python train.py --hidden_size=192 --vocab_size=8192 --norm_eps=1e-05 --init_std_up=0.0446 --init_std_down=0.0 --beta1=0.9 --lr_head=0.00657 --decay_fraction=1.0 --decay_shape="cos"
MLP neurons of a small language model. Each row is named by its layer, matrix (gate and up: input weights; down: output weights) and neuron, and shows model dimensions 80-175. Each number is 200 + 30 x the weight over its row's rms, rounded and kept within 0 to 999. A neuron's up and down rows have the sign that makes its largest values positive.
After each neuron's rows, "fires before" lists the tokens most often just after its 100 highest values on Wikipedia text that the model never trained on. A number after a token or word is its count.

L5.gate152,236,160,199,165,218,174,247,122,179,189,210,224,188,195,264,213,123,206,165,234,186,156,231,223,161,211,136,215,204,247,196,171,173,197,245,141,304,150,208,196,231,232,185,205,220,208,160,243,171,163,245,207,209,171,144,253,197,209,177,180,259,200,201,213,170,194,214,274,257,208,213,236,209,212,267,169,165,167,236,238,194,201,180,250,216,193,215,193,181,195,209,153,235,170,199,211
L5.up152,212,209,153,160,175,222,201,150,189,212,182,225,185,179,147,222,182,159,188,200,179,223,181,217,174,232,182,177,172,241,224,251,174,175,250,176,250,198,213,136,197,149,210,138,193,231,204,241,171,185,204,240,165,194,149,161,211,220,170,201,186,199,168,199,164,180,161,285,185,227,178,214,158,181,243,223,183,171,283,172,185,229,201,209,138,199,166,146,168,138,158,230,224,160,189,164
L5.down152,194,198,229,175,196,180,211,236,194,195,173,253,189,170,195,179,226,173,183,221,193,139,205,203,176,190,258,207,258,178,203,232,268,136,196,201,234,166,189,222,207,213,211,205,298,194,168,212,251,187,187,220,204,219,160,205,224,156,237,167,271,237,172,225,198,259,178,242,204,181,178,211,222,224,247,163,207,224,184,197,149,182,209,230,195,221,206,134,121,203,208,183,194,200,221,221
fires before: "9" 30, "0" 26, "8" 10, "5" 6, "6" 5, "7" 4

L3.gate180,171,215,223,208,222,225,223,172,187,159,189,262,203,205,218,255,209,205,160,222,163,183,217,210,233,243,265,249,182,218,148,273,158,191,217,208,165,143,210,246,174,218,223,201,200,208,225,227,168,216,187,165,195,172,180,193,206,221,159,221,161,221,200,100,276,199,188,174,142,242,148,164,203,142,226,230,194,158,213,283,181,218,205,233,190,171,167,209,191,192,227,248,203,188,185,157
L3.up180,230,149,218,253,184,166,178,190,281,246,227,201,221,223,193,184,234,169,198,166,209,239,276,205,165,210,260,236,227,175,208,206,210,195,137,184,216,217,195,195,182,205,222,208,188,146,160,157,186,185,210,208,184,193,223,229,250,215,166,189,266,214,237,191,179,186,181,178,177,173,195,246,217,212,197,203,263,225,228,223,222,184,153,184,238,201,231,162,183,158,203,218,190,235,182,141
L3.down180,185,207,203,218,160,198,195,201,234,207,205,171,179,221,242,151,213,191,183,162,184,207,178,239,234,189,217,163,227,199,185,190,171,186,181,229,226,240,212,215,200,223,218,234,222,176,197,234,176,178,256,235,190,190,194,178,224,221,178,48,220,246,201,185,197,344,220,132,230,186,207,172,202,206,194,169,174,227,224,220,199,215,210,186,226,174,208,198,108,158,208,223,229,216,193,245
fires before: " the" 50, " his" 6, " " 5

L5.gate372,210,186,167,198,194,177,236,161,170,203,156,213,201,221,258,235,198,214,199,232,218,202,201,211,199,162,172,229,218,250,194,236,155,204,210,217,205,196,169,200,161,194,226,194,206,206,202,280,191,147,143,201,187,206,149,226,189,184,254,193,212,208,189,206,137,219,212,246,204,188,200,261,197,251,187,198,199,184,167,228,121,227,233,193,238,208,172,115,207,205,190,186,167,233,166,207
L5.up372,157,204,167,211,188,215,241,249,226,237,162,188,269,174,227,228,179,153,183,193,178,201,153,207,132,201,190,199,180,211,189,107,235,214,195,234,241,163,245,157,176,214,186,180,226,188,166,202,168,227,198,189,218,187,186,185,208,177,156,193,237,183,154,211,224,211,146,167,184,148,237,242,185,171,141,212,213,182,144,196,198,190,182,222,205,205,241,195,197,184,179,193,209,229,193,236
L5.down372,179,225,207,185,151,217,201,179,209,230,176,204,145,200,215,217,203,217,174,200,203,182,159,194,183,188,173,273,184,212,176,197,135,224,220,230,255,169,220,186,128,202,171,189,209,215,172,217,184,216,284,209,222,206,175,184,186,198,119,175,215,152,216,232,173,217,157,210,203,194,183,260,172,211,176,207,162,228,215,163,191,231,195,237,278,193,211,142,236,199,168,149,205,194,179,171
fires before: "2" 52, "1" 44, "\n" 4

L10.gate163,239,192,170,206,269,188,196,209,207,196,208,200,172,132,184,186,183,174,184,196,168,221,189,180,202,240,189,220,205,221,148,161,189,224,205,220,193,179,233,237,235,180,145,129,202,214,196,225,245,247,202,218,185,226,218,233,250,172,193,242,200,153,177,221,186,61,230,156,189,142,188,170,187,238,190,208,212,187,200,188,231,228,164,193,199,188,166,192,234,194,267,168,194,187,213,210
L10.up163,171,205,197,194,197,237,163,194,191,195,181,221,202,193,245,142,186,237,261,106,208,187,200,174,178,171,202,206,200,212,170,161,200,246,190,211,219,191,204,197,203,219,218,198,134,178,238,196,274,205,174,194,220,230,187,205,207,191,177,230,210,193,207,154,201,145,201,216,198,209,210,184,206,237,152,208,156,202,162,230,156,200,198,185,210,217,194,175,302,175,255,173,183,155,182,229
L10.down163,174,207,235,212,131,213,206,182,177,209,194,198,193,242,217,182,215,191,254,177,199,234,188,238,185,192,182,245,161,203,198,200,228,205,162,224,175,185,189,206,174,238,234,245,270,192,174,224,157,194,210,181,219,204,201,186,227,209,187,66,242,195,220,156,209,334,228,193,213,236,218,174,203,225,216,164,205,187,230,209,149,229,198,218,181,219,195,220,91,227,162,199,205,218,168,178
fires before: ":" 46, " |" 23, "2" 5, "\n" 4

L4.gate117,206,184,277,164,220,154,214,169,273,239,205,215,154,209,187,224,162,231,181,164,269,184,201,222,183,173,207,189,184,237,223,182,161,209,221,185,177,188,207,178,185,257,220,236,246,226,230,222,121,199,203,251,193,221,231,189,149,183,136,244,185,197,175,239,199,194,208,145,143,129,183,230,167,214,233,193,212,178,235,223,176,189,200,191,220,197,166,194,147,177,163,202,210,249,168,226
L4.up117,165,253,220,153,195,175,268,162,177,180,213,200,160,200,232,162,197,263,216,233,219,163,189,179,206,134,220,276,240,155,203,231,199,208,190,209,237,196,259,203,242,208,211,164,219,183,157,195,188,192,240,226,201,214,171,182,209,252,203,205,227,207,148,254,172,202,209,207,220,191,196,234,195,229,118,245,179,165,171,153,152,174,189,266,204,216,187,219,156,203,173,220,224,154,178,145
L4.down117,144,197,206,220,219,256,208,223,193,218,204,186,155,214,205,183,220,228,210,221,193,208,205,164,229,181,195,227,232,240,221,221,221,164,237,180,208,163,203,175,200,225,194,203,182,179,209,174,189,208,217,228,253,206,164,205,242,237,211,275,191,219,179,218,239,253,251,181,220,201,201,223,171,229,177,235,195,161,155,156,160,210,228,233,189,209,195,178,64,177,148,207,171,146,217,186
fires before: "-" 57, " " 15, "\n" 9

L10.gate72,178,218,206,213,261,212,185,184,196,222,253,206,245,184,223,206,203,184,175,233,176,161,181,236,202,203,171,223,212,238,198,216,179,186,166,208,223,216,169,205,234,191,218,170,194,221,189,161,170,182,192,225,185,170,236,246,221,165,169,244,233,189,204,143,239,157,181,231,219,189,158,203,185,194,190,194,225,236,200,222,234,223,226,236,179,198,164,227,202,185,148,153,203,188,157,212
L10.up72,222,160,218,240,210,188,220,182,174,206,164,201,199,207,279,173,174,210,226,195,211,178,245,187,213,232,219,207,181,236,200,202,180,214,190,165,201,209,164,221,226,222,172,247,200,203,168,184,169,185,158,193,156,235,194,195,199,260,237,192,205,234,183,262,200,196,225,207,207,192,254,205,237,256,186,253,210,208,197,245,217,204,252,208,221,155,217,224,218,177,214,192,223,207,223,191
L10.down72,254,213,235,212,125,212,223,157,246,211,210,183,184,156,196,223,211,215,199,220,182,212,226,198,243,164,202,227,188,235,174,221,193,171,254,206,152,189,165,186,199,185,143,193,251,227,205,212,183,234,198,225,162,214,206,253,173,197,171,251,248,221,275,148,251,87,195,228,236,217,192,223,165,205,189,270,202,143,182,213,240,209,180,188,168,189,205,187,199,208,188,177,210,225,205,201
fires before: "1" 30, "2" 23, "6" 6, "5" 6, "9" 6, "3" 5

L10.gate470,140,178,158,198,273,182,226,196,219,215,216,234,187,171,221,192,178,189,223,186,216,245,195,165,234,195,171,193,233,257,252,221,185,186,221,156,231,173,235,135,160,139,210,194,273,166,199,181,157,203,231,170,208,199,219,153,204,156,149,182,219,219,200,146,152,169,205,186,190,212,218,219,188,196,149,193,214,228,219,151,203,132,198,143,245,197,148,191,175,236,164,201,230,198,206,232
L10.up470,168,195,207,226,226,209,177,240,229,227,175,191,208,219,226,225,200,221,176,170,222,183,220,198,161,228,178,246,228,174,205,212,148,174,250,188,190,161,117,200,253,144,173,204,271,161,219,169,226,198,161,199,150,230,178,220,209,249,185,178,213,215,138,178,170,192,163,217,262,153,170,194,219,164,185,200,190,229,165,216,171,225,222,206,202,147,209,202,174,217,188,254,225,202,162,228
L10.down470,197,175,230,182,181,200,193,199,185,236,162,210,245,165,196,226,187,178,236,168,212,147,224,178,167,191,182,225,275,231,172,210,211,208,189,219,173,176,191,207,185,186,202,144,133,176,194,226,160,206,260,151,178,228,153,208,232,211,166,179,157,182,176,186,202,238,157,227,182,236,165,236,236,170,195,211,206,196,216,177,177,163,214,190,159,205,156,189,168,194,175,205,165,167,231,182
fires before: "%" 16, "–" 12, ")" 11, " (" 9, "W" 7, "\n" 4

L4.gate192,218,173,169,212,207,240,182,153,239,196,168,204,226,224,116,219,180,184,216,182,198,204,233,226,248,209,212,174,167,217,259,264,195,189,226,143,207,194,202,194,178,225,220,190,265,193,194,190,153,145,170,185,181,185,185,160,206,221,219,171,160,173,155,240,215,236,231,206,221,206,203,172,197,264,162,195,179,186,210,188,172,182,205,228,223,186,190,225,181,210,133,211,196,234,205,187
L4.up192,195,195,173,208,200,216,209,177,256,148,181,206,146,232,179,183,196,217,182,254,223,179,163,149,187,193,188,178,192,155,222,224,187,199,164,191,173,221,177,189,226,234,189,165,200,190,208,222,192,189,198,148,189,231,149,202,194,212,198,175,194,175,204,187,204,196,198,103,237,201,183,212,239,185,209,139,196,149,181,262,210,248,210,277,190,148,194,230,182,237,158,214,212,165,206,199
L4.down192,213,228,194,168,151,162,261,181,193,221,166,225,204,188,226,223,224,215,210,216,204,167,192,214,168,220,183,233,200,183,227,180,188,191,230,196,165,234,232,160,235,216,221,182,291,202,251,227,228,212,227,183,226,205,207,235,217,200,193,149,212,225,246,218,196,277,204,180,181,217,210,209,264,158,189,188,230,184,200,229,210,199,241,209,174,213,162,188,53,211,119,228,249,165,204,178
fires before: "\n" 44, " " 7, ")" 6, " life" 6, ")," 4

L6.gate221,236,188,172,183,223,160,195,155,204,194,221,191,213,155,191,229,228,200,186,214,175,194,205,116,161,176,207,205,199,234,227,225,219,164,234,182,233,168,198,240,184,267,209,239,203,216,174,176,161,154,195,207,181,199,186,239,214,173,222,236,191,206,283,166,131,211,234,179,225,174,216,158,194,193,274,213,191,177,158,161,194,197,207,183,190,175,248,206,245,165,253,206,210,238,148,202
L6.up221,193,224,199,174,256,229,185,143,215,150,201,201,198,207,192,255,169,202,183,200,212,227,229,218,211,211,189,205,145,194,181,229,219,198,196,216,229,172,159,178,214,202,221,205,200,180,225,205,192,144,205,244,176,207,201,217,246,177,212,213,210,201,206,193,151,153,149,217,135,193,171,194,206,208,258,182,234,150,179,211,217,203,176,215,179,172,175,197,214,149,187,208,227,208,105,190
L6.down221,261,203,228,164,186,224,169,136,235,217,188,203,180,239,167,223,197,215,191,239,186,181,172,223,237,195,198,237,198,161,173,254,219,173,217,199,212,193,154,254,227,160,153,204,199,140,151,203,267,194,170,164,218,184,220,204,215,209,226,213,198,208,242,233,217,166,249,208,224,180,181,174,179,241,241,191,166,210,145,198,177,226,222,212,181,247,225,200,208,152,178,197,197,205,141,207
fires before: "8" 35, "9" 25, "7" 13, "ber" 4, "6" 4

L3.gate181,206,186,180,245,223,174,173,154,218,171,187,181,248,179,195,218,213,153,223,208,175,195,177,194,154,149,207,219,175,196,237,248,179,191,218,193,245,165,186,199,226,180,220,167,230,213,210,203,187,159,218,170,212,229,179,225,208,159,249,175,206,195,162,195,189,181,181,213,185,211,149,150,211,188,180,213,225,234,171,228,214,182,177,181,204,203,176,241,188,234,217,169,210,195,176,247
L3.up181,231,135,136,262,157,190,195,161,239,219,207,212,219,189,178,238,187,240,217,213,196,236,216,185,189,198,232,172,201,209,213,202,211,188,214,148,205,186,199,229,219,168,215,153,242,217,267,148,187,152,205,148,180,190,188,213,168,216,257,232,223,214,224,254,152,242,183,151,217,200,158,192,213,193,200,187,191,208,118,178,227,194,204,200,232,211,206,227,188,190,219,189,191,167,199,182
L3.down181,222,208,213,187,112,180,184,190,168,193,168,184,230,184,250,141,186,155,186,179,216,200,169,202,163,221,172,242,202,178,208,225,181,217,215,179,206,237,217,175,189,168,175,273,160,231,172,190,187,189,221,163,213,222,164,191,209,255,176,133,203,190,228,190,179,170,194,224,238,165,147,215,146,223,155,229,217,212,158,161,186,187,234,207,182,198,180,232,257,185,193,194,224,196,232,220
fires before: "6" 19, "4" 14, "9" 11, "1" 11, "7" 10

L6.gate236,205,159,241,190,213,203,222,148,206,168,231,140,172,152,158,226,127,228,170,172,234,209,223,187,212,269,179,162,213,193,234,244,182,192,214,247,200,167,163,185,170,210,221,221,273,146,149,184,200,191,214,188,212,224,189,253,187,196,221,218,165,210,178,183,184,181,178,196,144,170,230,196,207,247,175,218,213,87,229,195,181,221,192,219,152,228,232,181,194,184,208,135,196,224,188,214
L6.up236,225,222,247,237,215,216,205,185,232,182,170,203,248,232,195,235,195,200,216,212,139,177,270,196,198,197,201,207,228,173,147,194,204,220,238,213,205,169,204,197,170,167,225,228,173,224,246,155,212,178,158,176,205,229,230,181,186,153,158,221,283,204,205,211,192,150,217,213,271,216,225,171,136,232,203,243,215,233,167,211,169,196,172,139,252,185,211,280,198,166,164,164,204,161,216,196
L6.down236,236,206,230,191,237,187,180,168,243,201,216,162,204,148,208,174,220,260,256,250,187,194,258,122,190,189,180,215,190,135,176,212,211,177,235,137,207,196,201,212,212,216,213,229,228,198,190,215,168,189,164,150,152,198,225,191,179,140,228,214,216,216,203,222,189,216,198,187,223,193,209,205,185,190,214,267,249,203,179,243,167,251,227,214,151,256,270,222,143,217,211,228,208,200,173,197
fires before: "3" 34, "2" 16, "4" 12, "ly" 7, "5" 6

L4.gate121,245,229,162,179,217,160,177,173,222,173,218,232,245,226,187,206,194,234,255,217,213,192,176,233,217,212,165,166,211,161,176,201,216,177,169,178,279,224,214,198,177,183,225,133,208,231,215,212,206,162,198,168,208,215,207,162,217,209,185,202,204,175,175,236,166,223,257,247,170,234,240,232,201,232,156,226,178,176,239,199,185,263,197,179,254,239,185,206,183,183,211,206,235,227,223,206
L4.up121,191,183,179,197,258,220,255,110,167,216,168,200,129,186,187,211,183,228,190,195,220,241,212,224,215,158,173,158,181,180,199,198,210,164,183,184,158,222,172,246,178,186,218,181,227,258,205,174,174,192,185,155,138,191,213,193,209,167,191,251,200,105,248,266,182,186,224,212,172,240,174,235,185,181,175,213,188,216,214,183,224,197,216,202,223,203,196,256,173,236,186,206,163,223,241,169
L4.down121,179,203,187,152,230,207,232,199,181,255,219,205,187,213,201,222,224,276,226,163,181,205,161,186,178,178,171,172,229,219,210,198,247,150,177,202,204,223,202,217,208,173,223,162,219,242,222,182,162,152,197,170,213,201,190,201,204,261,156,207,184,138,249,222,203,185,216,213,205,246,197,224,196,159,157,244,212,156,190,207,171,187,209,189,251,229,220,229,40,211,214,213,203,245,234,174
fires before: "\n" 35, " /" 16, " " 4

L6.gate79,253,231,154,165,230,164,246,226,222,193,148,204,183,250,229,212,154,170,144,162,199,146,190,194,264,164,239,175,213,267,218,159,206,214,232,209,233,186,205,194,207,194,225,151,228,230,188,250,173,192,193,187,187,151,141,210,183,197,206,198,249,223,211,166,201,167,187,225,168,197,238,220,235,211,153,181,216,209,266,185,218,189,213,187,189,165,184,202,201,223,111,186,206,208,199,189
L6.up79,224,234,191,212,229,175,177,235,229,251,217,240,247,204,192,221,202,198,243,232,169,245,262,163,220,159,138,220,190,195,163,190,188,200,249,248,181,178,163,190,155,216,217,228,229,179,256,175,174,165,212,236,239,190,198,163,198,121,219,221,205,163,194,243,214,177,204,192,203,251,219,170,205,166,218,173,200,243,213,174,231,235,177,233,175,213,202,211,228,241,194,192,206,188,201,215
L6.down79,140,175,187,174,200,191,242,225,189,204,173,195,237,197,253,222,175,184,151,174,216,183,196,198,291,148,144,180,213,203,237,179,191,154,147,203,164,216,159,150,239,198,244,212,123,193,217,188,188,223,185,201,192,200,221,230,135,191,174,166,249,141,184,182,222,228,194,218,173,219,211,203,242,160,189,210,195,224,240,185,174,148,156,188,248,133,259,243,163,204,218,204,207,168,211,250
fires before: " |" 41, " (" 6, ")" 5, "pos" 4

L3.gate272,192,204,161,168,205,209,182,180,215,135,179,148,196,200,196,197,190,174,158,186,176,197,227,210,238,215,188,249,198,160,201,258,163,128,199,223,204,198,237,265,216,187,216,204,245,234,208,202,215,222,187,207,221,218,201,165,159,222,210,171,134,194,249,203,189,195,175,214,183,241,199,124,257,205,170,191,228,184,220,174,178,176,194,285,189,219,239,202,209,234,215,186,175,170,186,183
L3.up272,213,181,213,237,194,170,162,198,221,253,232,177,233,131,242,234,208,221,257,211,149,180,190,212,151,193,235,160,243,241,231,157,181,227,175,213,232,273,195,198,176,173,234,228,191,235,201,154,197,195,211,187,197,165,214,143,179,128,224,169,172,186,187,245,142,224,219,201,230,224,174,210,193,243,220,178,238,167,138,240,169,200,178,167,190,140,172,176,196,186,194,219,192,272,190,288
L3.down272,168,242,183,205,187,216,209,209,243,197,196,179,195,168,268,155,205,244,276,142,150,179,234,165,230,202,222,179,174,185,142,176,243,196,177,196,215,238,193,194,173,241,187,203,198,167,213,185,121,216,209,220,191,184,183,182,227,204,157,310,193,212,218,166,212,199,181,241,176,152,199,245,183,170,211,233,181,182,142,229,213,146,181,198,209,222,237,213,178,190,185,193,202,236,205,215
fires before: " in" 15, " the" 13, " by" 12, " on" 8, " a" 6, " with" 5

L11.gate278,216,162,175,189,232,235,172,228,209,183,188,207,211,167,141,214,150,184,266,243,177,213,246,158,242,237,184,160,206,214,190,225,170,208,172,237,204,167,235,151,198,151,220,199,252,201,265,159,177,247,164,153,173,188,186,219,188,222,195,223,160,212,130,243,166,226,156,178,168,142,251,214,194,209,151,194,228,231,196,190,252,201,222,217,184,172,201,228,183,165,161,207,175,206,210,217
L11.up278,183,211,236,197,168,217,238,182,224,187,233,190,240,214,186,223,266,163,240,238,214,228,180,209,164,168,213,248,228,207,219,122,185,222,230,150,176,274,171,258,198,219,201,182,198,189,240,189,249,177,184,188,270,237,183,228,196,181,166,241,196,250,183,221,195,167,219,191,185,207,188,212,236,146,193,230,230,215,244,237,181,205,239,198,166,178,230,230,188,213,196,200,216,190,168,213
L11.down278,198,204,169,174,206,199,231,172,180,183,199,197,181,202,197,166,159,226,199,152,203,226,124,195,228,243,222,211,226,155,173,247,168,145,239,166,243,218,160,214,207,255,188,198,236,220,185,189,185,202,256,166,192,193,187,194,171,154,191,174,225,158,209,188,212,282,210,173,184,154,174,233,202,194,136,176,198,170,250,229,175,210,189,242,182,189,212,175,160,240,155,243,223,138,177,173
fires before: "\n" 56, "---|---|---|---|" 10, " " 5

L6.gate108,199,209,188,222,217,186,226,188,220,179,202,232,227,193,182,209,170,198,181,228,197,177,226,231,176,177,232,136,173,232,232,137,195,189,196,161,214,228,175,232,201,199,181,127,267,243,193,139,189,232,202,207,197,152,150,222,237,210,196,237,178,200,170,226,207,187,214,234,240,217,159,238,232,185,206,191,135,137,224,189,177,219,232,209,165,163,231,232,163,166,197,186,236,256,151,221
L6.up108,225,212,206,260,222,167,234,219,209,217,173,222,191,175,193,146,229,207,220,217,225,156,203,165,148,176,225,179,194,231,132,228,221,208,247,206,215,149,239,183,181,157,223,194,177,211,163,203,221,180,244,171,240,198,187,239,257,183,220,190,227,234,200,194,201,226,191,219,189,168,142,225,197,184,187,193,226,207,208,197,196,187,241,252,210,191,287,197,210,140,199,179,202,223,203,225
L6.down108,169,190,209,273,164,217,201,173,185,184,159,192,241,154,184,198,213,210,174,181,194,206,169,177,159,205,153,152,239,224,185,259,229,228,215,172,232,197,170,229,166,229,212,149,226,213,187,201,167,192,144,217,213,176,247,209,159,219,148,190,217,178,183,179,182,243,198,281,211,215,203,218,177,152,150,151,245,189,220,249,255,184,218,236,212,251,215,216,143,205,216,174,218,178,233,179
fires before: "0" 20, "1" 19, "3" 16, "4" 12, "5" 12, "2" 10

L10.gate17,186,163,211,200,239,158,218,185,226,180,225,171,222,187,229,213,149,204,242,205,176,198,220,178,182,184,176,217,184,202,191,207,156,245,197,171,226,152,191,210,207,184,177,212,209,172,250,194,212,205,184,198,178,218,153,241,230,200,150,186,128,169,168,185,236,222,211,199,188,223,163,189,224,156,201,215,205,134,249,231,150,208,274,190,217,186,163,246,172,224,183,203,237,200,205,183
L10.up17,231,157,219,242,179,182,177,183,218,209,197,197,237,214,241,228,232,252,174,185,190,187,253,188,191,173,216,239,209,214,203,191,183,225,211,235,231,253,221,196,115,194,209,259,212,234,213,143,180,232,223,182,177,162,233,164,203,204,171,215,145,190,187,215,201,228,146,135,236,209,244,182,201,210,197,224,202,187,173,221,184,220,242,259,200,171,205,201,194,146,216,224,174,234,206,190
L10.down17,215,209,180,223,208,181,233,172,235,219,172,226,186,189,198,199,231,214,151,209,190,183,243,189,199,218,170,189,170,184,190,209,193,187,151,192,184,211,195,138,168,211,213,209,233,188,221,224,176,174,198,219,190,202,166,211,228,217,200,237,217,247,199,222,281,188,248,157,181,203,237,177,243,196,215,218,198,197,235,273,204,177,181,149,253,236,232,222,181,173,214,226,152,165,168,188
fires before: " a" 30, " the" 14, " " 13, " an" 6, " Romania" 5

L6.gate35,164,157,189,192,157,204,217,179,211,206,165,174,211,165,145,194,246,250,185,259,140,205,159,161,162,213,162,217,203,250,207,200,141,234,236,168,204,198,169,167,204,206,230,278,210,151,209,158,191,177,169,203,235,201,236,233,178,197,205,216,169,192,144,144,216,181,205,203,184,192,203,174,226,229,241,191,169,182,214,221,143,200,193,249,199,213,258,189,187,219,183,201,220,232,232,227
L6.up35,239,209,169,245,214,231,195,173,256,176,235,233,216,234,238,178,181,166,223,168,212,231,217,221,157,175,182,201,143,258,220,146,226,246,187,216,201,175,224,198,158,190,226,234,227,165,215,169,163,147,298,171,211,189,176,258,157,176,227,200,235,190,209,173,142,203,163,161,193,231,225,171,218,193,190,156,245,181,218,222,180,183,203,216,163,172,222,235,219,157,178,167,166,212,254,237
L6.down35,195,237,243,212,161,141,191,236,229,200,196,202,215,180,214,112,146,187,180,140,206,156,193,189,246,185,203,238,237,192,203,177,226,173,212,188,160,207,243,251,149,236,172,220,260,145,161,190,209,204,213,177,225,218,159,220,192,241,164,175,185,185,181,209,190,207,196,156,218,224,222,181,231,181,159,244,190,195,145,189,174,188,165,169,223,192,230,194,135,171,183,207,190,188,222,200
fires before: "2" 19, "3" 19, "4" 13, "==" 8, "1" 7, "5" 6

L10.gate74,262,227,235,177,221,241,185,194,202,196,203,213,219,187,236,164,205,226,194,210,205,250,199,128,219,236,241,178,196,200,201,171,185,202,220,240,168,205,219,233,202,198,178,212,234,215,202,241,236,149,136,218,127,228,179,180,195,181,212,243,218,208,195,254,215,129,188,158,195,158,253,223,204,207,197,217,167,210,204,137,223,204,248,196,190,198,189,234,200,196,223,159,174,187,225,197
L10.up74,148,237,204,196,220,186,196,231,169,224,160,196,138,221,182,192,168,176,193,200,176,162,213,192,303,229,117,212,191,150,209,216,244,188,186,260,171,197,236,219,187,204,197,187,182,183,177,213,200,208,221,223,221,229,137,183,232,215,188,183,135,190,185,230,155,203,204,231,235,233,197,206,233,210,175,179,183,209,191,203,217,185,220,232,215,180,156,162,204,243,226,173,153,198,167,214
L10.down74,166,191,245,183,143,122,184,137,166,229,172,176,157,238,157,234,251,194,203,181,182,165,235,221,199,160,207,202,208,234,198,149,248,227,231,178,220,152,240,218,228,196,188,123,217,229,184,212,175,217,237,192,219,217,145,191,234,143,219,160,201,224,177,195,179,211,184,175,236,221,214,192,230,234,266,191,160,182,208,226,218,173,181,186,219,206,211,184,229,208,152,252,252,212,170,201
fires before: "1" 56, "2" 20

L4.gate316,173,186,134,218,209,177,183,192,252,203,205,254,234,238,231,203,206,223,212,170,218,231,219,209,227,197,231,217,174,233,230,200,205,218,200,186,193,184,213,209,191,205,210,149,213,203,228,173,172,159,211,212,236,195,198,219,260,233,147,185,202,268,227,150,191,232,210,171,191,215,197,175,199,194,247,228,182,166,230,240,157,188,216,223,203,174,204,119,193,172,270,236,192,188,235,228
L4.up316,211,146,218,234,212,189,187,177,224,176,205,245,195,251,215,213,200,219,151,201,212,212,249,243,228,246,248,210,200,221,181,233,185,208,181,231,187,232,224,210,202,262,250,171,175,209,204,186,213,181,209,229,216,164,191,231,206,233,161,192,188,233,224,166,218,226,168,159,181,231,214,176,197,183,253,256,176,173,211,250,197,227,224,212,176,204,212,162,194,195,240,238,197,143,193,138
L4.down316,189,194,183,178,130,196,208,202,200,184,233,226,194,207,214,201,214,180,189,182,208,246,191,231,209,189,216,179,222,182,190,195,214,193,203,180,208,192,223,182,195,178,215,196,203,183,204,204,182,204,208,198,206,202,201,203,223,228,174,71,207,304,187,195,232,440,195,138,223,215,203,183,192,175,180,197,164,211,205,193,200,210,187,195,208,148,189,178,118,159,215,227,185,218,230,213
fires before: " the" 46, " " 4, " a" 4

L4.gate196,179,179,134,228,186,188,206,220,179,207,153,272,190,183,192,256,183,226,173,133,153,195,234,175,217,259,170,251,182,226,196,194,197,194,202,247,209,217,197,171,206,206,196,201,218,216,183,166,257,159,230,212,239,203,209,196,222,172,226,201,151,235,231,221,261,223,209,180,197,226,222,216,176,183,158,256,147,190,226,196,190,187,200,225,227,189,203,193,205,177,226,194,161,225,150,210
L4.up196,187,183,153,203,220,242,205,204,204,211,204,226,184,179,257,204,208,264,226,164,160,228,205,134,234,245,230,171,187,182,179,165,183,229,226,225,246,228,227,173,160,182,162,194,231,212,202,198,258,198,228,227,205,189,168,228,179,177,180,211,153,134,210,211,213,172,208,158,216,203,136,213,162,286,204,159,213,155,213,228,213,198,168,161,190,159,212,223,181,159,241,234,220,192,222,223
L4.down196,199,188,177,157,171,191,196,160,195,198,181,220,250,186,251,192,213,238,155,138,159,198,204,194,242,176,214,259,172,194,208,173,232,208,259,212,206,188,204,201,166,205,158,166,241,207,199,229,262,149,189,229,173,201,172,185,174,174,172,125,258,212,229,194,211,233,203,201,182,206,181,213,169,233,167,206,189,143,236,208,206,126,170,209,175,207,207,222,135,165,258,239,194,177,218,206
fires before: "s" 33, " by" 15, " in" 4, "t" 4, " the" 4

L10.gate199,240,239,198,236,218,140,203,230,252,179,212,186,211,137,217,240,216,181,294,225,166,201,232,250,212,235,216,175,225,234,196,94,185,204,196,235,192,203,161,144,138,197,214,227,210,223,197,200,234,193,136,231,158,168,172,207,197,253,182,208,212,180,207,225,210,197,228,212,267,232,198,160,172,250,176,209,201,199,185,182,226,206,201,210,178,225,232,225,209,155,189,176,201,243,226,208
L10.up199,209,176,227,235,230,163,186,227,164,172,140,216,218,187,233,202,158,219,208,236,209,183,209,223,222,185,168,148,222,247,187,217,142,140,224,229,194,221,174,204,213,240,224,219,217,192,169,251,217,164,224,238,160,221,154,194,184,185,207,204,194,215,179,221,200,200,210,219,217,227,196,195,211,101,216,217,187,239,220,221,137,239,236,204,197,132,187,177,234,201,211,188,179,239,243,225
L10.down199,156,202,229,227,202,228,185,216,207,210,203,149,207,195,181,239,214,150,200,235,190,222,183,203,189,215,182,227,167,193,213,220,232,226,215,207,154,226,172,217,198,228,153,163,214,181,175,217,214,207,199,245,199,240,154,193,231,207,179,227,190,256,237,232,185,177,157,215,163,155,215,204,119,164,184,192,232,199,227,205,218,218,184,141,169,245,204,219,227,172,241,214,204,195,176,217
fires before: "1" 18, "2" 13, "4" 8, "3" 7, "6" 6